MLP neurons of a small language model. Each row is named by its layer, matrix (down: output weights) and neuron, and shows model dimensions 48-143. Each number is 50 + 10 x the weight over its row's rms, rounded and kept within 0 to 99. A neuron's up and down rows have the sign that makes its largest values positive.
Before each neuron's rows, "raises" lists the tokens whose logits its output raises most directly, leaving later layers aside.

raises: "le", "y", "les", "ling", "led"
L9.down139:55 62 61 63 56 66 52 58 62 66 49 44 59 58 48 71 49 32 64 41 48 52 37 55 43 65 54 44 60 37 58 55 34 31 67 47 45 48 66 53 60 50 48 54 58 50 32 60 41 53 21 39 57 43 42 48 52 45 45 42 46 51 66 46 42 40 49 40 58 49 53 44 65 46 53 34 51 50 47 45 45 57 65 34 50 47 45 57 37 37 50 62 57 45 55 36

raises: "gen", "it", "g", "ith", "ging"
L2.down142:63 45 41 32 56 60 53 68 53 53 61 46 43 38 51 63 58 52 38 41 45 45 46 44 55 49 48 43 40 44 53 56 38 50 44 50 43 28 43 32 55 56 44 35 25 62 53 41 51 62 15 59 22 61 55 46 49 48 57 50 44 45 60 57 49 47 46 44 38 38 50 49 45 54 31 54 44 63 61 67 43 52 59 54 52 61 63 31 58 40 43 57 40 45 50 45

raises: "iti", "ion", "itar", "iga", "ions"
L9.down75:50 53 49 46 27 52 50 60 61 60 62 41 42 64 66 41 58 65 50 56 67 51 56 48 58 46 38 53 40 48 61 50 43 42 56 55 56 65 62 55 62 37 35 46 43 45 50 58 36 48 50 45 41 57 40 68 54 62 36 45 43 33 63 44 45 50 47 59 23 78 36 39 61 41 51 52 51 41 61 49 45 46 34 48 38 39 43 43 50 43 41 38 51 53 60 39

raises: "ks", "kers", "k", "ker", "king"
L7.down22:60 51 41 56 57 55 59 39 40 59 44 43 59 48 54 46 50 51 34 56 54 53 51 38 42 43 64 48 29 46 56 53 53 39 49 56 59 51 41 43 67 71 48 43 51 38 55 53 37 64 51 38 65 39 55 74 49 35 65 39 59 43 42 39 36 50 63 36 69 41 44 43 37 53 55 54 33 41 56 50 51 58 50 44 64 52 43 43 55 41 75 52 72 29 50 44

raises: " Apps", "edo", " Islands", "ife", "eo"
L9.down218:58 57 57 58 32 56 60 42 49 57 45 52 43 23 43 54 49 47 44 53 49 42 58 43 44 52 70 43 31 43 53 63 47 47 39 64 57 36 41 59 50 45 44 35 42 55 52 45 56 74 63 61 39 59 44 64 53 32 36 49 46 63 34 56 44 45 52 55 46 23 43 52 46 58 46 46 50 34 47 51 49 58 46 90 46 41 49 49 52 59 42 59 50 40 64 49

raises: "to", "te", "h", "hi", "ted"
L8.down377:38 54 69 42 33 58 57 51 49 68 47 39 49 32 61 51 65 47 56 56 46 55 42 44 48 51 58 74 45 49 46 37 60 40 44 54 44 40 58 54 39 23 42 52 49 42 61 45 65 59 56 52 46 66 52 37 54 45 52 52 54 40 49 36 61 41 62 48 29 53 45 51 32 56 49 49 61 37 70 59 42 62 63 45 41 52 51 45 48 48 46 35 60 37 60 67

raises: "arp", "inc", "ield", "ul", "order"
L3.down41:40 39 62 44 46 62 30 47 47 86 50 57 49 47 68 50 40 53 47 45 65 45 35 44 50 45 46 51 41 53 59 38 43 54 52 51 70 57 54 48 56 34 39 45 67 51 66 64 51 44 34 56 56 52 61 40 33 38 55 51 57 60 42 44 51 57 52 49 65 52 61 43 50 46 52 28 52 46 38 59 61 56 53 56 49 54 60 39 49 56 49 48 44 65 56 53

raises: "uki", "ug", "uba", "une", "uz"
L7.down70:46 44 52 39 49 53 42 63 52 55 72 46 27 58 50 61 41 44 57 60 47 58 46 52 57 56 32 62 51 39 59 43 41 68 52 43 65 67 64 38 53 55 54 43 32 47 59 49 53 51 61 33 46 44 60 69 48 47 47 51 60 24 67 69 52 42 53 63 43 50 52 47 43 49 53 59 26 44 51 40 46 40 47 52 47 50 71 60 34 55 59 50 44 35 45 49

raises: "d", "ds", "din", "gi", "get"
L8.down145:33 33 41 44 47 42 47 49 43 29 43 46 49 58 43 62 55 49 48 53 37 63 51 37 50 37 56 50 59 48 63 49 36 59 43 60 46 38 38 38 40 53 63 62 42 55 30 69 28 52 54 49 23 58 50 58 53 49 50 33 53 46 40 58 33 39 55 44 39 32 61 47 30 39 53 58 36 32 64 46 58 65 60 36 56 44 43 52 72 63 60 63 66 61 56 51